MLP neurons of a small language model. Each row is named by its layer, matrix (gate and up: input weights) and neuron, and shows model dimensions 64-191. Each number is 128 + 32 x the weight over its row's rms, rounded and kept within 0 to 255. A neuron's up and down rows have the sign that makes its largest values positive.
After each neuron's rows, "fires after" lists the tokens most often just before its 100 highest values on Wikipedia text that the model never trained on. A number after a token or word is its count.

L3.gate259 [ 42 160 156 133 185 127  95 132  96 130 104 194  88 151 100 150 183 100 138 151 129 110 151 112 197 104 127 190 133 114 117 176 167 104 180 157  43 122  44 133 152 112 141 142 150 163 168  63 183  91 104 136  99 133 101 166 165 101 145  93 108 122 117  98 136 100  72 122 187  92  92 134 124  87  99 155 146  98 165  99 102 161 143 122 123 129 131  72 123  46 162 127 130 140 157 102  57 157 127  87  95  96 137 124 126  95 114 114 115 179 129 113 159 143 175 116 155 113 156 148 107 130 125 148 161 140  62 119]
L3.up259 [ 85 159 163 134 106 120 184 175  77 127 100 105 170  98 135 108 141 125 171  83  90 153 166 128 199  99 173 153  83 138  14 198 134 111 143  89 149  96 201 139 146 165 195  88 177 191 155 178  98 116 114  92 109 117 117 167 118 138 127  73  94 147  78 122 166  97 131 167 123 144 132  99 164 173 121 147 151 121 157 157 139 115  96 174 178 141  95 106 192 150 147 125 130 111 163 168 107 169 156 113  76  98 135 140 153 169 113 136 150 143 146 163 165 185 128 125 147 157 145 138  97 106 160  94 146 108 143 132]
fires after: "0" 60, " " 29, "." 6

L12.gate30 [154 129 129 143  95  74 164 134 158 147 108 160  98  91 173 129 129 107  85  82 108 188 146 144 138 146  80 166 122 146 155 158 169 128  69 137 189  98  89 208 102  83 132  61 137 172 136  61 182 120  72 128 157 115 154 139 132 118 123 110 131 187 115  88 140  99 149 145 122 161 137 120 113 140  75 180 141 112 146 105 153 149 104  79 125 168 140  86 164 149 147 152 138 124 130 172  84 105  59 123 115 118 112 142 125 137  88 141  55  92  98  96 135 146 156  71 157 126 119 118 192 132 165 115 156 152 167 128]
L12.up30 [128 119 124 114 137 149 113 100 129  63 129 114 150 112 128  73  48 146  53 140  93 149 109 106 173 197 150 120 124  75 108  51  95 175 132  91 132 167 131 161 133 132 114 116  90 144 108  76 111 157 118  97 132 167  70  99  81 190 104 169 108 135 103 140 129 124 158 131 146 147 104 150 144 145 191 179 135 130 106 114  62 156  93 169 135 101 127 148 136 143 121 157 145 127 103 188 114 161 113 121 109  41 166 162 210  99 127  43  55  85 139  95 212  72 147  98 136 192 163  55 145  68 127  66 118 127 134  74]
fires after: " " 77, "–" 12, " (" 9

L12.gate299 [127  53 136 150 149 110 143 133 157 132  96 132 136 114 104  98 208 127  94  97  99 105 121 144 104  59 148 143 132 137 167 153 111 180 128 100  87 107 127 192 135  91 169 139  57 136 201 113 132 133 121  48 131 156 123 145 192  62 122 161 129  97 117 117 127 183 123 190 136 152 123 137 148  93  94 131  98 115 137 126  88 160 132 142 150 112 129  84 139  33  77 134 125 124 116 106 165 172  66  90 109 136 160 114 137 119 173 176 169  85 144 188 145 151 106 185 167 100  52 151 110 104 191 115 116 134 166 152]
L12.up299 [124 102 136 121 136 164  95 169 119 120  75 134 151 137  77 148 162 124 118  90  97 122 161 123 129 131 140 134 126 154 109  99 126 128 120 181 153 135 107  89 200 116 180 141 122 139 100 136 102 102 105  69 134  75 119 174 113 131 120  72  96 177 125 124 158 185 110 179  93 165 110  95 139 182 143  82 164 135 124 117 103 143  90  89 142  56 130  85 121 140 118  90 146 147  81  77 142 159 145 107 133 171 104 145 134 182 143 133 124 170 107 147 156 121 119 137 176 146 106 138  51 161 121  81 212 144 148 176]
fires after: "0" 25, "|" 13, "9" 11, " " 6, "th" 4

L9.gate667 [ 91 125 121 132 171 147 122 143 122 105 121 142 139  26 104 191 167 120 119 122  78  70 125 137 130 116 133 143 122   0  95 131  49 160 134 107 149 101 111 146 100 135 136 140 101 155 100 106 116 128 129 114 110 124 203 125 135  92  86 110 133 117 126 151 175 132 173  99 149 102 145  62 129 182 115 121 107 127 159  36 105 140 120  91 170 111 145 138 106 132 141 128 122 151 107 107  94 163 143 107 167  73 156 144  86 105 132 118 120  87 166 111 122 160 132 119 103 111 153 141 131 169 180 139 168 115 109 115]
L9.up667 [124 108  97 169 157 131  90 134  99  87  89 124 144 100 135  91 128  96 134 132 166 129 148 144 158 138 131 180 145  67 103 105 125 162 159 167 129 166 122 123 104 147 167 193 130 150 118 104 160 161 138  83 147 114 156 109 150  91 112  80 124 135 140  38 141 159 123 115 177 112 110 153 111 151 163 153 121 114  94 145 119 105 131 196 157 104 157 122 112  80 144 153 133  97 151 132 155 102  94 140 102 129 117 110 100 155  88  42  55 186 150 100 180 118 139  97 165 159 115 109 114 107 122 151 120 112 113 130]
fires after: " " 53, " N" 6, "4" 4, " |" 4, " (" 4

L6.gate659 [181 212 101 115 128 133 178  88 123 135 151 137 112 133 102 201 104 108 105 111 143 132  83  90  62 107 146 145 119 124 184 128 115 217 159 105 108 121  75 101 150 159  68 116 170 143  90 158  65 118 163 139 162 165 120 112 146 150 128 128  92 145 143 140 176 157  97  74 113  76  86 151 114 116 115 175  80 146 216 128 129 105 166 138  72 149 138 174 108 172 109  96 146 158 105 118 149 135 134 181 180 137 113 125  97 136 175 118 132 111 102 152 170  87 218 138 143 100  98 101 135 137 111 137 139  99 198  94]
L6.up659 [177 188 161 109  71  89 169 130 112 143  72 158 103 127 110 174  98  84 116 129  82 163 115  93 134  94 183 122 183  97  97 157 145 189 143 128 118 105 116 117 141  96  73 134 180 125  65 150 127 172 119 190 170 147 125 103 121 191 134 122 100 128  80 188 103  47 119 114  55 108  67 126 156 152 135 193 102 111 107 111 192 184 114 163 129 113  89 153 132 137 129 172 135 151 119 102 107 175 157  99 118 143  75 147  83 107 124 202 132  82  92 122 104 168 109 161 133 116  83 169 114  95 119 125 184 119 153 126]
fires after: "." 29, "---|---|---|---|" 10, " Bur" 5, " Edward" 5, " Washington" 4

L5.gate448 [162 171 131  39 141 106  42 130 156 149 125 174 137 125 109 110 165 235 146 125 140 109  99 140 100 126  90 131 175  70 159 102 159 151 131 197 136  80 168 137 120 139 125  72  99 116 123 193 141 156  74  98 139 137 126 144  96  87 100 121 121 113 122 119 125  92 147 120 153 167  77  87 139  55 103 101 135 143  72  90 154 155 159 132 142 177 144  92 100 102 139  99 112  96 177 156  71 148 142 161 105 167 123 157 129 112 173 128 160 185 178 128 103  73 131 189 182 163 170 204 126 123 175 120 120 139 137 124]
L5.up448 [142 100  92 160 140 126 109 191 149 115 115 162 113 148 152 163 115 130 177  51 160 106 133 150 144 217 125 201 154 158 103 188 149 121 168 123  57 155  76  67 117  90 201 119 141 136 140 105  80 112 119  59  99 195 144 122 116 137  69  86 116 150  87 125 121 138 141 114 144 105 148  89  39 121 159 137  73 161 135 100 105 170 146 127 125 128 140 157 165 130 121 107  64 133  85 122 154 124 103 105 105 141  97  87 145  82 123 142  79 139 160 178 127  71 108 129 173  93 101 109 151 106 116 143 170  99 125 149]
fires after: " " 55, " (" 9, " con" 8, " in" 8, " mi" 7, "-" 4

L9.gate503 [109  76  73 148 120 115 103 107 188 225  92 124 146 122  75  86 134 135 163 117 198 144 115 140 196 115 100 159 128 182 136 134 104 127  88 127 126 126 134  88 141 124 143 188  83 117 123  99 127 154 100 113 159 126 119 155 108  99 120  76 118 177 124  98 102 177 127 160 133 127 144 135  95 120 113 144 126 114 106  90 101  99 101 103 140 144 138  93 134 121 127 104 151 191 128 128 184 206 144 103  71 122 154 104 149 132 149 102 116 170 120 140 204 122 132 166 155 151 127 182 133 118 178  82 161 163 172 102]
L9.up503 [113  89 105  96 140 192  92 104 169 189 100  92 115  98 132 164 123 155 160 126 151 123 133 151 165 134  92 217 100 142 162 137 142 107 179 118 139 124 104 115 127 113 100 157  93  94 172 118 136 127 108  86 121 107  97 159 135  88 107 121 155 156 180 135  83 162  65 143 111 173 130 118  74 142 121 109 127 156 129 105 156 181  72 127 106 154 143 121 144 105 200 114 118 128 112  90 143 196 158  89 193 100 109  94 140 144 153 153  74 110 157 187 151 155 131 164 115 139 114 117 105 155 123  41 165 111 117 135]
fires after: "0" 42, "9" 34, "–" 16, "8" 6

L12.gate307 [112 126 149 131 145 173  98  60 191  87 123 115 125 122  44  85 135 133  89 134 130 140 128 166 123  79  70 162 123 116 127 130  97  77 162 109 130 123 143 141 154 116 125 175 102 120 133 101 131  91  91 129 142  97 102 118 145 104 146 136  85 140 130 126  94 136 118 187 179 140 128  94  95 184 132 140 116 140 108  98 118 198  78 117  77 103 147  50 154  91 138 149 128 159 132 150 183 156 130 166  97 102 140  94  81  98 142 139  51 155 136  83 121 156 179 130 139 114  86 117 104 110 115 114 197 116 132 148]
L12.up307 [122  99 118 153 162 162 173 119 149 160 148 118 165 135 118 106 148 126 146  76 141 145 132 166 134 154 130 129 132 128 154 108 163 161 183  63 104  93 138 140 118  59  69 143 113 165  93 140 148 114  99  77  88  61 179  89 144 104 157 180  94 103 177 137 167 112  74 157 110 148 113 103 122 150  95 136 148  95 118  55 145 115 145 124  73  96 182  88 111 124 174 101 133 129 171 122 115 154 174 148 142 164  91 162 125 135 117 122  72 128 105 118 118 134  77 140 159 124 171 141  59 103 109 166 197 113 166 147]
fires after: "0" 22, "1" 17, " " 16, "9" 16, "|" 7, "\n" 6

L4.gate138 [179 129 152 153 104 172  95 150  87 140 107  94 119 121  96 159 144 148 139 130 125  94 164 183 181  59  95 159 152 114 127 113 130 201 116 109 150  90 112 138 144 104 119 165  90 117 110 125  86 131 135  60 128  64 196 145 166 161 180 117  98 104 137 149 141 204 132 170  93  97 139 140 124 126 103 108 149 156 150 124 144 173 146 116 155 129 129 145 120 116 134 129 146 125 107 110 107 147 141 105  64 106 142 177 119  95 117 170 127  94 100 149 150 128 100 143 203 128  89 127 163  78 114 172 133  81 141 183]
L4.up138 [143 129 145 207 117 174 116 120  91  99 157 103 162 108 146 128 115 125 129 117 132 150 161 183 140  47  59 102 175 110  94 112 137  98 111 154 165 101 121 145  93  88 135 156 144  68 105  95 129  61  81  90 150  92 170 178 145 140 127 149 115  88 159 173 110 166 109 160 127 123 204 148 116  82  95  97 161 110 111 127  49  99 142  98 159 113  84  99 119 106 117 124 161 105  88 127 139 110 175 128 160 122 142 173 115 157 121 117 155 133 100 165 132 173  96 193 156 108  98  87 110  81 147 109 157 132 132 215]
fires after: "1" 28, " " 21, "2" 14, "3" 9, "0" 7, " c" 4

L4.gate668 [155  82 115 153 128 133  52 150 112 118 121 145 154 172 109 107 135 121 134 155  67  72  62  97 155 142 123  71 131 135  74 129 120 125 136 147 116 133 114 145 131  90 154  70 112 158 109 210  74 156 103 152  59  43 100 123 168 110 120 116 175 133 122 148 162 119  95 148 134 118  62  99  65 133 116  76 148 176  62 104 158 131  93 152 132 163 181 187 140 130 180 149 113  85 156 105 147 120 192 124 133 124 146 149 128  96 126 136 129  95 130 120 123 153 147 110 101 153 110 155 137  94 141 110 147  96 128 138]
L4.up668 [145 161 136 138 105  56  63 202 116  87 152 212 118 147  99 170 141 124 130 103  97 148 101 109 170 126 134 134 158 101 128 141 113 145 162 139 109 172 111  94 120 163 154 138 134  89 144 215  56  84  87 138 130 130 112 140  88 152 106 145 154 138  99 170 124 143  46 126 127 151 123 138 141 157 140 133 140 191  80 111 158 100 158 139 114 105 119 164 162 117 139 145 120 103 143 134 153 129 139 115  94  88 122 167 183 143 143 151 112  94 152 100 131 129 167  93 101 124 135 187 156 120 142 103 151 143 129 181]
fires after: "\n" 22, " mi" 12, " (" 11, "°" 5, "ci" 4, "su" 4

L12.gate810 [119 108 163  60  64 111 147 134 162 101 116 114 119  87 160 170  96 190 113  89 207 100 108 106 128 128 130 155 135 165 145  91 123 171  95 101 115 106  74  75  96  95  76 103  72 166 107 100 114 151 162  67 178 142 136 114 135 104 162 114 166 114 137 155 122  63  95 212 148 133  79 159 174 135 116 110 127 151 160 162  85 161  80 146 165  38 139 155 136 121 140 104 179 142  99 136 141 139  99  64 132  95 128 137 114 105 148 176 188 119  54 188 150 140 101 127 111 164 151 213 121 139 214 125 102 161  92 108]
L12.up810 [143 154 139 143 109 168  83 127 131 164  83  98  92 128  63 152 113 104 137  88 130 160 148 118 112  70 143 128 167 121 101 124 176 166 105  78 148 109  78 169 155 119 187 146 108 114 152 117 111 148 140 179 108 101 133 122  87 165 100 129 116 175 143 112 107 135  72 108 162 139  80  94  77 146 111 152 128 168  99 124 159 108 110 157 111  87  74 101 151  96  62 176 124 130 190 129 119 212 139 206 122 124 106 113 136 191 150 117 154 150 136 110 158 129 196 129 119 110 168 181 142 120 123 120 147  95 144 139]
fires after: "–" 23, "0" 21, "9" 17, " " 14, "|" 5

L8.gate712 [139 153 154 103 150 137 103  97 151 105 106 134 143  81  97 141  87 110  96  92 109 150 157 147 150 171 128 104  81 131  96 135  70 152  61 113 183 149 119 124 118 177 155 138  85 136  94 142 117  96 166 123  87 100  94  99 102 116 118 134 157 151 174  91 140 116 170 105 106 182  58 112 114 149  70 158 136 106 132 101 157 177 173 118 142 140 134 113  91 135  90 112 174 139 202 127 153 150 170 118 139 112  63 146  89 118 204  97  91 142  91  98  96 128 114  94 156 131 150 166  86 118 152 129 136 126 104 128]
L8.up712 [131 181 157 159 120  79 121 127 140  75 168 167 151 111 108 113 122 109  74 127 112 113 118 164 107 130 165 138  76  94  80 100 134 128 166 116 146 190  93 132 106 146 131 159 158  96 117 163  87 104 158  99 133 148 164  93 153  94 100 161 124  70 109 127 152 167 144  89 101 153 162 177  89 147 130 155 148 152 112 106  95 172 209 132 129 181 103 130 140 140  89 114  87 145  83 128 100 171 131  92 186 114 157 173 124  94 138 109  26 110 124  94 107 128 153 117 147 110  95 159  82 158 174 147 136 124 107 177]
fires after: " " 38, "1" 17, "3" 11, "2" 8, "4" 6, "6" 5